MLP neurons of a small language model. Each row is named by its layer, matrix (gate and up: input weights) and neuron, and shows model dimensions 48-143. Each number is 128 + 24 x the weight over its row's rms, rounded and kept within 0 to 255. Numbers have three digits each. A neuron's up and down rows have the sign that makes its largest values positive.
A block is one neuron, or neurons of one layer that tend to fire together. After each block is what it responds to, as a language model described it from the Wikipedia text at the highest values.

L2.gate209:117115148128129150110146101122122094108129138116160134161129144092120175161097123102099130127068129140199119104054147098132150111117162136144155120158139117126115101130091121128135096135130116139110077124118165097163143125137117142108110123096115150169158107126116144135137120082154123097
L2.up209:152165140130096170143112136127158169131145151145100135152102116103110132162111145177107100128143085139120120172075132114150166157110158116144062091212121130096127102103152112114147130111100102138145140108155118117109172120138139123114145142158110107116150110131145089147106134126157156147
L2.gate274:131156119127164094125127153133123100121133122134126108137128152127116111177095049159161081090141111109167138132126119119125110122155182119102105170144133116125110180104101130153129130142132115143103100104137124163132115130139152136117144087136059131173124105137187158153146093112138111109
L2.up274:113134131120134133150132119103115120130125137140097134155175112169156141134107127151149139126103120175144084143125157110123100139108126094135095128166140124108110116179159149080107124165130109141145137173109099134148129145133142128135160089091175137102142138130154103140111161124108115137
L2.gate300:134103164103131132133117112128155197112137122122165127135126085144126080082132140153145140117099142137132100121142132151160146102136129134133112093123086143112134097152062158124142144099132112119118126130102087140110115171124106158111149109142124120134083122151152104102115140080102106085
L2.up300:115135122145114136154161163099118175135137127135115140143121133131124098118132111149149106168161147124158106172127187137137118091137130124162095110179130114195112163109100101069167115121134097140135121128143093127115138153142156136157151094099106190123196141126122111121126157114151167120
L2.gate392:107085082104123152158141086154063134131148124146173128107140153150142080141113102128117119163130132087098060146116120122114158115154147089101096137128095159121138130133155151084114129162146136127156142149132135163131138133123160151108134094127126142150124160144144175116150114140098170162
L2.up392:139131110156167175096105110130103143135161137150153116090136150134140141080153065161133113143130091154111145156164104131136154130147170114128122096099110109173122121149132143116169122105099151102089140126151156064142122125100171139149147155068113100099134140101128132122152112109128103123
L2.gate452:116116157116132140100144100145153096103136149186144185162132138155106151102104127151130112103102174134120151095093126148118091072145099144106158149151152115097100079170137151144107119139148107105101113112123129171136136128172152112107098103114150124131137123102131139179127124080105134184
L2.up452:118125140130122152107115141129133124099120107101175110118109093111109122164127111121164133149112141163111153156137134145166161152134121169071116137140144146147108121156060116129118142147136110134170123073104090153128165128127099125137158089137145143184115128182133111120158101135141128129
L2.gate693:132143108139167146102109111163184110144176149129112166135150135147106120114112141133163111146170132133125141133093147145106118135101139124160127153095106116133091127163155104082087120157156154122119115103162114122140116160121146127093099125141141135154131131139144147116140118141165123148
L2.up693:148128113178128102131132123152124131111118126132128072094120117122147141114136097164158156138137122127120182107132114120137142104130146165126146121126122101117124136127152110123166070099113147135119097125086098136130124134169172170100154113118141139096101118145138124128132133115132148148
L2.gate765:137122052100111117088137113131085095128151144124125147126148168113128140113122132155097097142115136146133114155105122125115123146135145107110159113148104128118097104171122110103147095135162123160080102152097103137167088101148142144144132160144129128119121126077130110152100078164150114124
L2.up765:136082098100131170161149128125152143131159135114178113142144096140104122112161076147119085128129105157129135136148145130168140148113116119121128180121115139119133102118109143092136155120125151116100088167110132143159152152139154157104104128128138130127115137136104103108102144100106137152
L2.gate787:110111118122166140100073125147120119129170168080093127115183121121145146137164163122122132106143103130156127170150145113142153102130162107134140162118135150151114129114117120141157132109118104092122133102117146140153141157083137189155126124101129156126087147123109150159109122127142050153
L2.up787:113134136140159142116133130109110142139128130132149105146158099123100100130106152159082110143156111120151102100184154149138118166169139144095108108164139133131134107139169152104120131133111099116100150106108100146119128137140209139123129120179194111114115101111127112120148070134104130116
Responds to: Mid-word "ig" fragments

L5.gate128:118149104112161196112134150125106153179137148124133113126169146123076143113119102110153101132120116117131154128130121144140174146115091114097135119135089120143147102135122112135140123124127115085136160081132126140147166129106108125103135114116129176192167177118127134126123136126116127115
L5.up128:120118162131130139105110165119099133146157104150107123139127157124118165142125135120139097158108122111174145105102148096137116155132117130113116128094127131154125124173160095150138129116169120096073142113159164081150152197082139125119152161172139124125135115120114149130133144073145100158
Responds to: Word-start prefix fragments

L5.gate458:110143125106191156156104100089134081111134101097131150197109152146154094178108151082134096155155139105163134135148136139124133120128156135144107137112103121093128093122143174104148101145115128103171095138097154142145087121116125158108148122143166173117151077130120128121094133139120135103
L5.up458:110113152091125107096105135064093114153138128130122101096144143129103132174090145153146146126126149105130155118124131113124149151129071128132133122125105119152147155126097139098117071180128093113148082159146130120168108116110105135091165130164148143110121064112138102161166139130104142104
Responds to: Leading numbers in ranges

L7.gate45:151120135129144117140138115142175147119117126113125143087179132147129116090180102110131135130119141092129127127102120095128159088147180139103139089127151152121104156148131114140139140134120146087119111126152158125122141153103132131148129118114134157144091108145131105155093114143160072117
L7.up45:122124132140184099124125107137083126103149159116126137124156139135116171124150079145119094144143138132176147155157086130135126161148095117114146108131095105086068158109098129130099110149138097141115126132130131125093110077125070106116134089151164134118158152155127169141122112111119108156
L7.gate92:096103132109156112156114136106155147112118128150147127117148147155139106112116096094158120151070134139113143146115132112158156118104174090125150126084142090136113127126153124160110140150124120120138100147129122153161127152162157128090142128134107129162145138126113154085110133146130137101
L7.up92:055159150140143128110157156173110163101128105108121148104091112102105094146107109119188154131108134160115122154156147122187109113098154067146114142132138105126084163104133131087126151098104134132148120127154085108145153149128129145084123116109109126138100158134120168131138114148120137107
L7.gate305:153144153119117143104132149139145095107051109140126140150102106141134121151146115094128136135110164110129148143111097088159132147105086170172127111122113136162122118112151129081137143138114090108144117125109137109127155095085139094103160155139087123142129130151110125159154088113136127117
L7.up305:104163133095125165136097117171122134146150137090151113102125129134123077130100119100120151117129137112173135106143098149107130118156151133118108120119105106117142152141124132109122107113113123123075179117133106156118099132093130110105156158103120155148083172134155163138107138142148097179
L7.gate392:138149128151143137112144132114116122084155101141155122131098101138105119140128168153138050087131154134180145139096093138140110176075142136107103110131140200097146168116105103089092133141138172125127146130166115127133135138175114160103120144124113125113172107154108127152113129106142143134
L7.up392:131152120134126122147150154153091119154117132128146146097133146131144134092114127136095089139110185122148150154124149122168098095076168145144142138080114126151176107125097157117166149145153117129146147118134085162099142102105094087164115139139114148102144098103120157088117133130072161108
L7.gate553:154140121125184131124143108136136112145145159116121137146113120139133116119164129134128146126107145166124117097129105154106142128124162094130146157129047175055130132121151145100116145168096145121128106127172121169154124112129122167113133121166176135113146158152107091070143124119142105076
L7.up553:135124131177160061085140171124124112102109127151117144128130146119128117114172114121140161155147101134159149115140104107143114106133130140094174130146110146100142134137138130138110165171089106094135075108148139132150171156100124136076118134106131129118128162128107139107119099110100099116
L7.gate569:131133149152137123148138114172149140109118141106109192123177163157111115140156108155164133118109134139131162146112142146172109142096152090123141114148109163110129107108147163136155108155135170127122111096134153186153121137136143083126153153152182129124108120131122111103143112143120150080
L7.up569:145113137127144135140112120152116132136140130157090137168166143123109122152104139125153074133106115149120124124132105125123137128165123139097106139165140133086137096140129094097125116149120121066169166153124110151119122132107122121108156105146162123108147115145136125146102097143116122111
L7.gate621:170101128141140150125143141149122110097059111098104150124139151136171136121131163108123139125110084101092137159140154124139119130122099117090162110112113172108157170128163134103146055163157143138138166107119123139104126132120112171136125099123109162140151140165138107159125133149143101110
L7.up621:119109099129124130116124168140119152170137075102097120131137098132144121140127110101073140172112147120123099169156087130087108126136111140136142103161107147131120094149125096147124096164127099092109121120118134132110169146117103135135125169146124106115084098111130112134091146133098115130
L7.gate802:133150106181156141110126134144083131122163107116109138106120121127152150155116133186101129136077167108099164091130110127137129103106158119169114144100174141163109108097123128121128110172110159120153109166164115148102152131126140127120105173142150108170116143103126146107114123110107159133
L7.up802:147132122111142150069154175106142120134102100151123164143129132127085106135115104104162112138149122125116133104081118152082128109149118133114140165118075130129118091125171109100166108095094086134113118129136127155210151165130127151133127107184131167098135128099127163130129123124144113097
Responds to: Mid-word fragment tokens

L2.gate46:146123166139110094149162110133110126125093149117128121131125164122140153167136090122146137125102148141153179105119143111109099141151128093144129169123118085143152112133142158134102129160144136117152137136145129113104119143122137063157101130138107095128126110115107144151141149084095161151
L2.up46:112126159158118073124169094101108105111141108133131104084124129130138145107102128109108113142174149120134126130156158162146071095156180125123091127101126106126137106111158138162141141128105118166159093126126132132131142138128136132163131132190132073103124126111129167185118149110085118118
L2.gate112:133187055094121157127126149136165100107114128062100138126099098150158133133093089124117090134121135083135056133085094148118130088127160112159115159137095116126165129115158101135157132165148112121110135163104123117135107143126143126151156127142092178115133160138108138119104123121144114098
L2.up112:158143122134126140128112121102132128127151141108099155144111151124094093136175157127095115147149115184089120119128108140140124141105123134123106143099132115159078128136155117130144124106138125145180130145133138092124142112149125141099140160163129133079098116154165093106133141142184100112
L2.gate380:102113129166126150139143179106122115129149134116161133113153141119162141126125091103121110146144189152121095165110134141118161096156133115119137122167158121104090161138161124121141116162117125162154149135184132142131129120149089111078159167135135159091143132163099115135132100138110163144
L2.up380:123103139126156094123154131159087103105143141161107140114091180120137158163102133138139143107100160150110174108113062143113128087119094131132093150126127193101104169130157078145155126103119117131163132110151087156121180139107125123128128162106129155160109178171140114144104164088146128146
L2.gate558:101137099109147182148143141132127094073124178136141213099125151132199121117177107123125069117132150155104167157142139157102116122139165119114130127096157131139109068120086163119163111112121119113064158127146148116124139125129126132150121157143133167092121135096154113111117168148160093113
L2.up558:121133162142102115127112083111103136138131128163171121143103169126129101101132120172164117137135111133136115128126097134107125145121170087134139079117155146064098162104087136092107128117125159129131184151149117168144149160114067136127131140133135103156135133134094142087130154168135116125
L2.gate745:154127095134134146148133126113123165116143167144104159107082149154146156106113130099096151133102129120152131149120104145116123096121123107127109129164115107119097162097118145083154143122135138139116145071195117092086104119138115155110108121166179150108094101115123135145120143161173144116
L2.up745:108127127121124142109128119098127143110141109181082136167103137148123115108126137150117195100149130168138148118160139101146113081121106158114137135168156121145123121098155105152120180112136185144127172098107125143097132085096125097124148150108162155097174138120109133126131102115155088125
L2.gate817:094114074151135132082142155133109115089116166139081090121107139121160137143123114136167105153111116148175143109147101159111133134137094127119106135141114166117116156068145122120152118174142120150140102105112105128109091152142130136136142136146097121121111097139110103144139135118126113132
L2.up817:143133146115070131141100082136117112101134143096122128108097127064127126139107150125154104104111111160102136134141121123094117134096126120063136102109118134176110112150139138143121128135120103116146150101133119092110123122138135115101149149097136078132163138112110140128119146128105096147
L2.gate821:126119143156184151148140131154145149113152139068127123102126116140142131173131099140123129146143155136150178138112143119128130122143120158115087122177131085088106137145156130154132123167142131151102120126149089139073127090157140137147091109157112122148131108149150112108131083113096155119
L2.up821:123140152154130141179073092144124109153145125122158151113137106174148151149166193135156130138152173109085109147118084104122148129130134116120114155080140110128117097095151129119162104129170117163149152111133147094153137131151145150101113127175114142103129164149108107114115127109114117136
L2.gate825:093104141120152142120155132086172108099131117149103168131167151159139125121118107129124117165128151158148154153128147126107139115116117134107122110144153142127111134125147131139119072123142098102126144091136106142102085127120147130136134125138108151147144119130172151063086112173111138152
L2.up825:111113129120117096134120137099095115119155143128157137129104111125163141105097126100143144099115131132137111157135103166105161151109115139142127147127144094115107113126116101108125131091177144120143157122167143139182185110126168133078127105111095130158172133138086115108119094162139127112
Responds to: Second piece after h/g

L7.gate95:103126154159124135138104149077086108127136134117148120123150121090123148127109135097103103122105131144181114102103133168117069135102189112148145121120113187144122170081128160101076150146134171146126115133123163139148062104072154124106122107172098107116155115165132146130121140113119133121
L7.up95:139102138131142112134107157099158173126124120142151159123102132089142146140123122153122130138122106098145134122115099133091073143120100073122125119157129112131148136093109133144138162181119158063127160133112154120176115135150162126140164082147091126138113135117096142110125123134106095063
L7.gate122:119121149087166116146144128153118125132114113102116154105100159117128080152097119095174092173123103134156120131146118109160105152147127149138142147161144131177121124092119148097141141122159133140096120130093129126156129152133198106119129130104117116120163103109141114149123130142167112075
L7.up122:128126116118098141110139140121091097103110146126124158139144128143130106134105149103129116144105122148150132138112090140130150164191147110164096128094138118119159079126165107118103140102139126142119142127098170129118147106149088179088159106129125151140117087132110140157131138124181135106
L7.gate324:151111128151119117148107121158156087163098139111130171119122092156105121129136127144150112106107129151149109118174100113159150093149158075146109141147134080123151095128113113121133126102119072117115114134121101151131121123107141079108135126108106133125110149158119120128093145128141139121
L7.up324:118079108084169141119104108133140137142184160097112149127111136144121108100104165170159118122136118084137090133128095130122165140122137126129139126132147097156104082101134090117118091146146119160129109092148127131143141122133138109152069132110152126164135119166080138171121154110118134118
L7.gate499:131098152146176155164130133105111140167135149158113130164127173109143147147122106138128140132087144106134105112164131161146156092136092097119100138136136156082151125141185153128124135094128134119149080058079101170132133094168152132133123122152146132135115116128127113145118157143116131108
L7.up499:106107102125147160153150107148138136113186122116119167111112112111110075117160162116093129091118132134145126105116131152090179144115151101124133141155128167134080095140123145134111093134135073115185134093082144190095118114089189162147133137153139160129116107107127087146101124168172087131
L7.gate508:119108114134137104130149081135130114139122145144111124153131151130153075174092095114141136152124148135100137100134124157095140131172129099119168114129117142115142117103113104098107117162117107139135096131112099113147087091115197109116135131171111137137164125145092131112088133124130156121
L7.up508:125088137130167168171107164124130111118167085083134113085161116135149118144106131175164123116151076136130101146135166164100134121122123134186149121135155136185129119137161139105122127144138144133149128149142136196097106127117130161113103197124180117109098106177127082139074124134112155135
L7.gate639:134117151160134115171065137107141133112159107096111148122111149127178124121095113106161137095077123113124098110095105098097116098131154132163152139136112142129114140072162134084134095111148126110112139153128117139121133105145127122135103099109131130136104107141151148131147117163123103133
L7.up639:116113132114105102095172163113101091133158167118117112108150078139155144136111125114108167141179146066131152148142120076169170135109135093148132158115145145142107122092147073119131070102115068148117121137147169138114136137128096129146135139153102158173108137109109144131162142096146138090
L7.gate650:150131052107156138143114142123111129149117122079172159143117121121143175134139089109098105178175107101179160141155134162112126142111179123077115130121121139188139119142106085145155146190097152088115104137130098138148099110118148130133136090143175088162137116129120136121121120109137109115
L7.up650:105130116122112159131175155121128119071138179112118183125172131125094138136093097140104200125156152117087071122136104149154147138116094102139126098112144079170138117109127140132120156114145119127116152125127095137131110151134113157130132150106120153136131112126205131104135102155094114131
L7.gate781:142103127103179122141094129130106115131114154119098117148128130140136101184110130131178152162113150091112093139161126140117127087109133141139104115183137121091101142081137133142128161146130137129122098109101116152120098151174140118118102103143124165090122130132087131133126108153170102089
L7.up781:158124184107140094157110124109159128123146167097122128143127099141136126155128119138123100143124117140130134132131114131056140154144158176144128102106130152070088094123113120149149103116080159114097110130139135125065150141107133152137106115149154131106134091122075108130139150110124113123
Responds to: Table statistic cells